From a checkpoint of a small transformer trained on Wikipedia: MLP 704 SwiGLU.
MLP neurons of a small language model. Each row is named by its layer, matrix (gate and up: input weights) and neuron, and shows model dimensions 170-265. Each number is 500 + 40 x the weight over its row's rms, rounded and kept within 0 to 999. Numbers have three digits each. A neuron's up and down rows have the sign that makes its largest values positive.
A block is one neuron, or neurons of one layer that tend to fire together. After each block is what it responds to, as a language model described it from the Wikipedia text at the highest values.

L4.gate18:535539479575518518517505498549556490529496480573567546551452501443516528524498461560532465575465440472382461500502438512473544458437508464497454457512601495563497486429530570556434469527506518481494491482561528496444518487485481475537509475506426553483479557487529492509502542489482519543
L4.up18:471469503471532489420502493543517528448429492512537437546511613518436484532503518471437545555559532517529516506474510524459490491485515458544512513515389534493513512520534449537431475538520434498530510476498479534471404512540424529487538516506540512540441499526471543532470493522532529464
L4.gate103:498502461494532526462459466492470521482497548502488543488519526505456464563505529503499542512456476540515508458461571501512521537438469547509464514515529521533529499463453512585564560464433505469525467487551452535499480560434430532481459511497512492504518452483579465467481519563494461501
L4.up103:490472478532483542467478526496557504514454540458496460466511410490492501459448480520530515497493467463449537503490415533474452522392504569527471497528469499538426469501473578467521513515516453494519533552611501588566470596488529505505444466438463509466535493532485559537520570462508493557
L4.gate154:452515432483476483553519539460489536506467533528490563473529449524438474547528495497509476475485492531473524502528490439495474583562468548531527566568460492541493520545439490516475526485501483531542456460554543475562587547502531515528495530478440537507467438506475521562488534500440494474
L4.up154:408512602453479495494474553539512580509462533509573528485503484517430547548469467572470513488396479507438623516513482469510525527447481550459462528465486503509468548458484456493543557466529566470471467568533474477473513531553500540526450477478468478473441498518532545495580569466454449430
L4.gate209:487481506455525545439508483484585560482486515445517529499497466460506497526485562535509581486554524542443519554487550505439572497562523543561510553528600476559456483542503388496535475518492568566576433532512454512487436506489489499512558491535475518460514440516548568508465526478501475510
L4.up209:456510519478410513468543525522520554508455480527514542519473470500511458469503543534504491493523540485469492569533489482407502439569472462588521562508457497552442505498536453461548461525486520487533486437520504564461519516525540530576468478438506509506438532570534434507454434465484490516
L4.gate211:496526477502577486468506472544598526490434559507498578475430435489490478479484488607504496447537600505439486476496445493497407494488428536506478606435514564512577546510464506505510444483571538473532480522491530545536527498495552566472483489467536504521447504506469543497441579549506437502
L4.up211:494494437505557519487490516501476393491467589485512524461414502451503494463425401468517495482479514542523470563476432503484479417507591590489528599494474445480520502507477470523473480432533483464505455480524427522517497504520484522455463540530484455515451528502496577468491498535487500487
L4.gate251:477448490510493530526517462564486578518549502512458484425383509520473485477550467415498521544466581480448519526531523476505483507479506499501552506479472465516486465428459574494506514476531524497487428525478488450494465418549415509477535493442478492445460493484539487496473496558514536516
L4.up251:479563417477486524544482503530535581504550472531495484520460505504497443479542485467498524580506503476534494529553592524417442540409525508495473503436477481465509476527494531548499492520564523442482437509522563440508454484452448478485496456500505440474503467554483511464462495500455542481
L4.gate441:532536492489443456535532457496516546478468521486549511491562511455508527473473526424437493521469492446508497454516470441398460546459485569548554491529515567518491469522517520540526547491433500518574513522449433499534517537495466580472437510493523482517490466505579481513505488497504506516
L4.up441:589534422605463518500494482526511546475519531540516520542483484491496526511510519451443491476487575447485441517508561539540508541512531543539458483530432539494556509506442530497545540528470516453596453571475426501527528448526578549406510541507470419489442486531455504540490464487530505514
L4.gate607:518566532568480534475528573502511500573512501547521503564561491471546508476500500430464458403463503484481418557514399436452525448478513497484546555494481492535431429540439428477449551539578574420491571474497474530466442517479508483461588475464488462525437497572540530472519510575506489482
L4.up607:502499561502489546506513526580509471501560503521480523487524496510499459447505557486475540457506430461459526509507434465506491557498446491477517427453476486458528463409493484478499499565468510477485524481527405537465512611519496504510553534478419475558506453525493515475493512511439487531
Responds to: Conjunctions and range joiners such as and, or, /, to, – placed right after the first item of a pair, often numbers, dates or periods (18th and 19th, 2 to 23, and/or).

L6.gate29:486461486496537498461491493477424518480497513502451525452507506534548515461497459462478487487491432477592523496433528557458481550432511488533517564503515523515454464503530510535575455454539552459442517438516521481481533564517519445422529466597522506554599541482499474509460539521478424517
L6.up29:498563560475460521430464535491450512496469502467413567469468548505521564516501448487483444496455466500568506485472513478490537492442504527434494501473534527476422538479485503506574480485505581492416585560506530494431501530463460503458529450490526535448531527475472483514487511532510554533
L6.gate169:561389508453517531530466578567500525410525521535468504559469488473501514461484521520475505497554516514539434562464515530462555503466503492461555461484537466506500471538422527468504492536548473446484562480514454463504477538483484454529498487441576549386523604483533584449443531537494502541
L6.up169:495423473526496562529559448547469476527487497507576507489500474542519526510468465497580466593490495523525453412443500563538518483448562483572557527453535539445500612478484472519503506483512516471505474517552475514493506440554462523485466499550502450474518519467504474547476490419501462487
L6.gate206:481488501474523509496472614467520438504477483587509462568552481515602549496479504465466480415470570550508511485503440560586504590496445576473545495491530527522513497497477415516546487524487466521574474510509530468538480504505437508485480462578474435493453504466498478457469506481547510460
L6.up206:482473551454520512532458480444411436457437514532465512484460524503489509495526478463525491560460490541492483538510496508401498468483532434469575496574477491410593528508499502446496499559433479517487460629552500564534491502515487491516576506455501454528477519525450568536525455488488555537
L6.gate220:505500465465510463559581550400481506544525413440458556480518466471527522525515559527578538520493489510577525409484486485503487478564419483488473535467497564539447456520497606412520441519515539486551500439563506448501506538446479457562489481534514533408511476488499527497543537513573538542
L6.up220:503488536529466423536480504528480476501507499506538521469517516471569529532547538515525501502465457468453612517485458456534532565508463499491494493435571495499480492440543576469484486531517474535504423524540518451541518511550493525460491536565477526512542482470536440452524599550502456522
L6.gate293:527474542446502472461554506498563473526490542546469487492493447488448443486494531523498528457475473418568472512498550479490475484531493518530464486491509469449512449523458478544513510503465565501512468477514497417526548500497491568476527528580557556497461528561491383458466483553463405448
L6.up293:527487494509490474523486491453503574456474493595517474505507483553527468526484531453516543519530556564541501419553577484417530542540466515536561457483499534500500458497518541422508453519478499445544463403518506520460572530554487476450503461547542534523444514468528473579429502537459421538
L6.gate533:414508576536532514509519558501497430530503487459504443493519498487500579633592523506529510528537444539535524471527513470512541520490465481556501499475543627481484451512489529469475543571514447510526484461461474543456540513502576501413461499528456432500512517445526476536483461509548426519
L6.up533:496524579514528431499581535514421470494484460473433550433475517539457520485517530444513507550485490591471472501495496509439494520504471551500516519465492533528537461496484442525434506526492533494455517455499512481510491593485544481431449547512544542514579420505519543529511524507518553455
L6.gate570:505525575478539503537506457478505491509510426534444441464484515550584548488456484489535499546493471526522480502492604537436465447556489494430493503566502617503524484477500489503505515512495456520496499500502473516528467540478478547468568522566503536512474426510549540517468513523496494510
L6.up570:509426508488458535478463495522549448475514452491595461448468473492419421544458583486541522539568547522594474564526538429565537569520518524454533495518548474530540484520552585498461542551492513499535519449474419474482468468529478519476507520483495563531463500530507469478523491478499487481
L6.gate686:542504586538477556510474519575538449504507518543420516449445476477514493587546521534470503532539572483498493439514476514511500519488404484496503521449545486549577518549538471383471523562528496471554506536463500419479442456527497577449417522430528538568471531446512432521559492534458549510
L6.up686:492526534513523518529435501519507490500547434469436529531449455521540562464487451503444516501477561512547520429466559510541549429422506455477594463503493508559500549561522486432375471490495505486535486477503510483517488407562520485530465484444535530458476496431493482471575496543461491474
Responds to: Commas (also "), " or ",\"") right after a noun or name that closes a main clause, before a trailing phrase like which, calling, saying.

L4.gate6:462502425436418461494454484467582475525490506492488505515452484578554521575554420549594546503518570493500564513434546534481447508571543503517539544485539463534518501492478511502476576461502457631523513539536514539517505490466490466482479503530512499435501516516531476528519461452529482498
L4.up6:525446468484462533414575470533472511544514537509441483489530461565501522496518507511494492531478520493483519522450483520508479497482426494519524434543514496520528498481455553545430511415470503525490496541493527543504483519494498460505501564560513459486504475480579497598500485554530501527
L4.gate25:495589474502499450555444480501475549464498503463489515495569479480553465456470479575537503471481432493477521418567508432484502524492561486456549496496448490498558491490495548482485528538559498531447527537532478529411491445415524543528453488477506500489516525537586570591512551474499434510
L4.up25:424521485511486423465479497544436543471524410429595511521523444454491519580545474425517445519500515472557472426505481559478511502499488501473485551523496464513554489546494507461480551458444475436523505449522541573427462526522586497504540538562470465494510539479584478485509452491548439490
L4.gate73:481552482468520471530504484517482519515504598502512479512536473476474475456412430499403516482430394447573516570504532464485463550477519484478570559495490466451480533451463476500516504486481493495502431520487501529593603520477573504526510560553486512510498453492526484518482488491436395512
L4.up73:438551571445485498501470536486518505533520535593528478504530543457507483496526470440482494486523520500484526519479549468496522479535448474450513482412531524461524534512522484544445501522430518452518521465472534492522494473436509463566507509521470535438516510484491459522442408455468463479
L4.gate189:500469501542526496520500510527517493446510518465546543518553519454539508433491494575518523562462548481470432462512495489437525468550534449491447468414466449461497555472531528517516505537465476532476487465566471451590512478455566524546464501558551460445489508534579540479555469439526508516
L4.up189:518481490510503445537430461602475526466494518459492492528455478526537526519531552533429550470430609468456468548404489412467477490464502556558545530506478502499547538421503539511570462468472538581520464458515461508593511476533508512453494515581494517497466475471489550542542472581487528460
L4.gate255:490474405493444465499522486479557461458496587504469577500497530473535503473521465497456457500484576526526525478523525584518532518479571545514548483518481490495523466510483491575428443512482501566449565486519469479469444484531497444516471442559506508488453501591514474471557536471524543389
L4.up255:565504507534417546518564487557476448424525553440471520461536530485456546481505482531477555479470522484542497514482587557472447567529532573545564480494483494486535516464466521475394542525546517537442509487471452500502501557522518455497526389471460449480573515480466496456466568511489560488
L4.gate312:485536499535519555504470504475477499507483415593517479498504537448513575492492473471449456519433501517484480466479624497460524453459507486431504526486427529527469563525501570531518482515512506546505477498386564462549503535542490438477459491470485479485375449490477504502517508546452519496
L4.up312:451546493457452579498531503523464516607580448551497554535466512472425510445408444490537487566429554459484502508533498535514509526549494489476454536516442453481488486489411540483516506507537507439519538509472447449527478476594542456488475577496503461527438515489557567476476460482440479521
L4.gate373:517492486465557528512545500528497480472503523502375491569500560491528543543441476531589514458556455458502522579498499559488511479585532504544497483539536521413580524450477511522480477524465483506498491458473425420472478474484526542475557507603513530422534474510528510489511551513543505538
L4.up373:547497549458516459431500440462443465537461509450599450474470460520452490441481423453515507540500496468511498490498507527515481544498597548534501555583541469510554526548455549493535462472468422497496594529471481543479510514516526464471506462485484462474491524485537544467518496575505487521
L4.gate511:455552511485452501475535527560564529556550481452397533555518463520487479529533495426556470485477491479548437528414467520551485524469586512560507501513424440508556502470527552523497467472461523489481488545528479505475496501516539491481520444506492502506509512501557529499495533538460499514
L4.up511:534510457495509501505496482516517505535486500535516512514483528421519480475522545489449452521532496451467497474443486505444464517463560561489542614546537439455523500466478532524509492438533486587486485480423512562528531540529499512487487493573549483452449545466532442567438488514503535534
Responds to: Column separators (| or ;) between header labels in Wikipedia stats tables, such as W | L, Yds | Lng | TD, Writer(s); also some hyphens in compounds.

L6.gate212:567464452491511567486461556539485491532508534486454495481535514472532493489506518529546442503496493486551526430518468511547508457554419464546414451477547448463501498522523411486471582484479499498473532498523482485487510553505490479470507481472475486537480445480478507586485529504433492482
L6.up212:564485514487499546496506506494466547489493583496446605530537525471467482428517574509576531439472519501488549523479528542490468533473555595499471495523409501562459548471511548467484553503485483463484514546473441486438498563469539527444517457498527467557518485537499519514527435517455435473
L6.gate386:470482502482482530480494474619529530555511580464513559498506541441548458564470393504434509552507422486545514498491495469462460505449522506457453427503446462509513513515537467411529496545473486490528550540540433498554535570500466481497530422509486508490508471501533498477488550542520528451
L6.up386:545506488496550539604499533440515489509520462533508420536514536486444525516449428468445576517578481532504547489580549477539507473500612516483480395471495536473541534542568486497435538563458511512555541544416447476540489580530508487478514545507494502461440501477506515477518540518562530514
L6.gate393:519546461524489585543501471487468533504516530526456551492532459532445432513574513483519532459466482523469499485526565536471512498469469558499508554503486442437508532481493510469513504556498473461443516541525491517522481441497479487564545382505486552455513438550521539456503475529515461483
L6.up393:510520492490544553491496494431630476484532495514504585526557496504484418641548473516472492470544514510546488558490463469484539542581500478426470485512483476368591523545504473477440517434555481441547448477457512497485473490537525503474495515424464490490568482424473479466508441535569426509
L6.gate490:551479542545448549534515430519537502588511517524493478417464518569500567498484458486452462514458521487482500463453565510474567523520509575495465547482458516525521478469438516580471431508500467496551537559481599537486502426451574534466436519529576479492484455547504486540474435488488527447
L6.up490:577540494490495461484570567533517547450591522486462468480528530534484473488494484484475535561439481476490560495513495502468479530504514540529553518450508436538496517513472491439482524597517495509509543477569509487494504428407559519503561506536472492489517490550417498427509437487484466486
L6.gate492:484451566488449475442525488497507441482512522553483501461481546507501542530550509472504533477422449494446528490589445558484528513534519513595509462443505561514440478560549489549465579431558520508524509552489504556492504523484554510488521553427532511478507484619467504433477520518541524480
L6.up492:502464531347471415486455493497494521493470507550514437496486536446488608538498509485469480431392501483499489526527393439384508489511584468468522511500512495488459565527482531560544483501468554554506559517601522490417460458489555524533526429507514514517489460500546549455525510503475534477
L6.gate633:518524423492539484478538542454473453549490515429436527492525555527562437492488495494480489497425545510448445459499499473489527456508525469500446511491475495485478549542482421527551501559434471529511540459506482443487548543539505533494436527457464490493425457508486503492553535517463440513
L6.up633:485488399519489472531498437492516552514535514526495564596437489553558382479540534578443521420476448548535485555496595480443514530580551486542543457461541438502492503535460485500553510494453530566513458515508494484495522516557544522543611503484410518428486437466468493544526533556503513502
L6.gate669:498401453401496540454548511574582427483524549546470503498428520449560554487518527507450482537539499476507543573565555502507511514494509474484508457451531508438537476480435461568501543491458492419474460470485490535497567483512494437512509501536479451470507544477446545375514558549518546494
L6.up669:433531512496519541428477521583567499578479506455483572496465498565475514480509467532520518511507491528471507533536553450543498494442449479510529484512447452454456459483523612535512480467504462463603469541492529571469503531516454399525510467449499551510493499467534486527542490499509487526
L6.gate693:480505480425516554478497482542490464559497560498463615541427476499478471508525442594499489495553583441540517502566447523529522531541568502508548543518569466541418535499550515490527388502458437476472471461573484467512533562539547476475440500533527505481450429499468515556400411530578460503
L6.up693:538518507488539530582530513567478475555502480532443523508507478417490545429477448492540523530538467478572453488519502496470416496508420481539481433483537442537549439465541536468477467481461497503496563532475421493512548488592479517459497516559459549493494471470467498492522502562470460591
Responds to: Pipe separators between cells in Wikipedia tables, mostly after several columns in stat header rows (GA | GD, Votes | % | Seats) or numeric career-stat rows.

L3.gate169:496513499459480518489532542484470544466487427525501468511492487514487515557393453455520550555465570434495545537459492536471558519502479528488462545557442447556433450522498460472489526478504484585492466557525444500493520488553475544480558482535516485509480477457460487488523526516470564565
L3.up169:518523620524541504538517585513536510484438464477515569557502437559507447553522507552534594528494450487469494455508516451432529488495505540501549503569577489519496440460530542441551512506511540490496502415483445526512571490539519577463483555456532424456498551453495478475431532558439503510
Responds to: Fires on and, or, &, or a slash that links two parallel adjectives or verbs sharing one head, e.g. local and federal, written and produced, truth or falsity.

L4.gate100:407519542561458442546593518518445500501555571512460446532516457492557441526485515454556430469570464485497460502485489507522506462548518450503491560445536531465469516484445529431566529513500559456496481487528527471485507491524416435484539448443548443559476518505481518447525494514484478429
L4.up100:450501540472466441529487475562503512501539484521516494493486539481528460528482497428501486464600456557545517413525488448512510504536468455537549528460548558421487480514486533509513518474482443446477516532557603503409516498505464532564570525406482538563544515516524458491472485522502461435
L4.gate125:502529569499449417486486442468511478540503474506494524533512478522472497547541439515557473543493432489495442459561459489492444465542461522425498469443567502588574512525517565574491520560552591483559533449508502513493470501457536450505469461537491502453484542450518475471472473512483431460
L4.up125:531493503539474502509541553513489533489492466536498489429610465516484504484501586519563487514457521481525433515518527465494484464481506474459540498488537531513576529532410509452511579570505449444548443511567515532483486528468444481498531439513533513537536554486497524441534524498527516498
L4.gate176:502520455551523501506489548507458487453572469515421555453489475487491515511485485474649550522490545442457474545436514536463470491589537509513556555476523522492520532538442393464595523519416473506544486510508501481512481477446500512479512512492461498498456462488502527434474473457495532530
L4.up176:560559515519497553503463473492547471451528521479545477417473455493502530510577495506506530515538527445519443529491520469557524526525508550547607540560602448466516505531509423508414497513506490500483470542444484602476443537477467534531478522494447578544432489522518487554521531448541543529
L4.gate383:505483505481478519463547463494466489490472508522476483574536511528574473476504553462511505562458531468484422514490490442504564559549498486456453557440532527419568506462430510454525531523484462422466504494552512497479466457520468451464490480508502528516560490523478491513479522496462512542
L4.up383:470534526435519500532581474504537545512551566677500518540473527498598563551444486434486450526405480452532559475489543430470490553486551495578465458529456546520518519530448476547440474535443433455533456494469508521461507452544435539451565539505422506493505517595523460514537478448503570456
L4.gate410:449491611573506521489511492500477485507505387484513521530410512458492557496529516539623517522506415532562519467498504498456489524535561490453486426570605503518552574436495504491530503501407472471514468458541483480464495487514498563499539492576551444519500547488494452432519487574453438449
L4.up410:495519489487478499494512466484498488515459466584469474491509510472421526525487547492487523514553488589537556510463552519463458545480515419511525510533551463462513418536398520481454454457537477514438471550527539480401491492468521437463534447516421549525463452464518468481547526595465507495
L4.gate551:494476525536522492534490486496512485495528523548517507471457545476534445577493522500502472466491487475536501486546572492426502525528474472381553467506521504474492413551546492511552519489456482455520528487526508530502567551484441528462478432510518404413529520542493485519440458492501466491
L4.up551:477516455507471480515563478524470540493482515524545486505450546501502555556547463475562451501538443493525515492510495495395498577534416471480662472534500462481480453542423554453503519498520572561516517433510552469440568477455522491535515521511481477438546596410539505437451458546496482478
L4.gate634:487493548476464528489501469539505483493529457466600496531479511500517528516461554509472557475477483539515476464491490475543488547503505555543485442481522500499474517492580536616400543476542497513504495460451580515446473483503427449510534437534531545485471448503481458596539523465543476485
L4.up634:550536523518543486501483492484518419457549442499468478501485512462535491484461462479515494498527506505567478404497545478504469459531506499503455459513526520488518536478520505448432516497500552442509519473476528562390460480547502512520532462518443517489513461449508511527542440349522526552
L4.gate699:563567498485455506594485516510518542484528446452506496476510524494515494532470563448547505506459469476499472522541499449452490453540476496478512480607561464410464505460470533480517461539499513500511549417471534485535504523573431484482541472438521431434418508482500483437520457466420503535
L4.up699:465537511574480500528528470415447535489529555523520488441473520498505486598509440518464448520495557589521545447447575479487485515515506536474435478530556575529504507545463509540532478519466444434520458498432511480472494566476470546429553481526595475529611495471544472550466487420478464503
Responds to: Commas (sometimes closing parentheses) that end an appositive or relative clause about the subject, just before the main verb resumes, e.g. "The owl, a nocturnal hunter, was", "Jia, an engineer by trade, began".

L6.gate28:546507445484444481509533576502508483499496523583494571553498529477539503448450544517441507436476487482470545472539498534510459532473468489434503529469525530553438564490520483489412572553427422509538508504463540459474492486539498498529515531526459538455475507468524508470474518438516483461
L6.up28:532519484491441468463429540538515493428511480463539488479506527517503522474484492520530464553542444448503465449504451481461460442522469459449485472500512474492482497504472481537582456516465522594484563510494480513498521506446492559463508520481553461518553532580515434428524522584399586461
L6.gate101:558562519553464465531526553544420517472485469538538507434519451552555596551470491469530445490496474478518491573517507470505477558493447461472487480529552456502499477527434585501487501509589507493498519566480436500523464512545493537541384506476482455513543479534516556561511546472473444461
L6.up101:521500520552544488520550556462430495509532447497407553448528588452526531535518524508493482481467438455584432519389498517536505507506512493440484533578502476473496468481546509519495588484470533525482463476465503470512554564540464465479440486518494448560523506490485497476538458491509542521
L6.gate245:591567497497512476468540501558508586533468495523548537528570472535530476504450502550511516439434515450467565421492454486514445510537539507588501444573522502541478488379443528604478408469478510542563471508470523470518545535540493562541442567500560469505506399515555537473476464538499547515
L6.up245:518499511579506520454535553485538566500500492582488488455539503565424449480543479462496487443450495447453517521473469447486516473455490597491491508509508459569508459518494500469524553543513528481539529538448506468502572483506539492494359565511498517479513441532473486445572465474481535562
L6.gate258:521497504495440592533489492535510415532499466471505547481470503464571520528489492419468499507538487417501536523473530535527477465472525577590525490554507534596466555523470548462500523525456503489542509562490480532524405500492493464502469562510456553475445528413468552465517555546527543555
L6.up258:468514565581529507483463471501485528590454541453433570509515438496549477529470493453475498501517507493496572518563479494477439502472579552495502511535455578459486488512487531491464494500509458466514480507561484543531482527589458489592468457536566534461467443509501520560487585431476543578
L6.gate384:511502494532516534477573539445510480505516546480574493530497485490460585487502505454483467473503512497502473497498476547539549454566504586486576480488477530513492495479531550491462506554557472531488535483442495503501515511559476574570503395412544444431462509508565525500471512557537482471
L6.up384:463489543535530556532432507414513582595430542532542495499455452524540490562435425535524491502468544490436476538502477504422499454514425549537538511473468501483469460487491539496520485535522530466531552552550477510499550511483454572584576505490479481548456546509448516458570421587501471500
L6.gate517:474502546458491504515492508566539546510533388587500510488406477412570490466475496462460468548522438455460519529521516517497503505530459520533567487481509473507538536462438591503417461539511473504501547568477515469492565399561504438451524522483593520503521521447459484488441560515507526503
L6.up517:470557509556512405513524560515584511490522513532454525577472476445448462440562527451486494473454466531470558428537510481515506460422498471489502500550526539470514552520479468485559552532471487459486540530476550527487458456454500448526516556511464523511486491535546481488542506460574507480
L6.gate521:485501509497466517472545502530524448484483482557555532485557435528544500489482486582504449496548461450483475459524531559465513446480538468569523547526638533552523561467520507519478465463483497547436562406472518463493511468498472486504495442526499516488485497476459456502518474459492506545
L6.up521:495467469522471501519531518493494480431529479534525487516543537513509567511469518502433481558523503469449443522453483518532463394480473410549508599515522459455472483549351485549466476512494541493529569439512495441548497513507417456541493412475471498509504493450535494476490501498431484556
L6.gate532:505571601428503483450477499541485441502506509463439431491547488481537438506532538468459435534449550512473499476562539550463536478541496484457478473461493489525497498542514449503506459457453508539545549527483475486499513493472524485455451471460584482460449490528533444480461485538465514490
L6.up532:530475516474485480492506520478507453507494499499473489571487530474479550439499564548460543509490495524548542504414503444450430568516561530490524502489503512470558454494441499553432509480497475513497550446558465485449445551549471569525487500488508553553526423466542556461491505492474515502
Responds to: Fires on and or or joining two adjectives before a shared noun, e.g. national and international, human and murine, federal, state, or local.

L3.gate665:545503562590481587469576510482535492470468508534474490475561473480555448519517582451578518511470410572509415596473435518462543461483484504499480544561446497468503543510494452511543526488494495487560486483522506469475507478520543496491556456539451518502532505526521508506496467517486463484
L3.up665:483439495494573495476503521502460481469473531512466530496512490497515435455552569467566466509511486585504482583527484525485518489501538475449504504404453433385524545505415431470510440526431454563488465492525471413475431543497515482600583519496415481424400565462508556473552542558506494518
Responds to: Commas, semicolons and closing parentheses ending an item in a list of names or places, e.g. "Grace Is Gone," or "Scharrel (Schäddel),"; also final name letters.

L3.gate367:484509429485489462521480468468530506552469539474433526493494532508490501439566502574477487515510500474544505543488519448505472492514594541487557556416495498465503529540458493549447547503477523459500504486413541533521505483511478515508516527527453533432540483548568526509499523540506441463
L3.up367:470513480499471449525507448521498508569482499531464483528489513494491532438499478532479511492476519479543490546479479497506470564543498536441543516430473490471499520534460496497463541573450558587510497483467536523535466482500509483553497564533479582397509514498547523531472578508483482536
Responds to: Pipe separators between column names in the header row of Wikipedia tables, e.g. Year | Title, Votes | %, Player | Rank.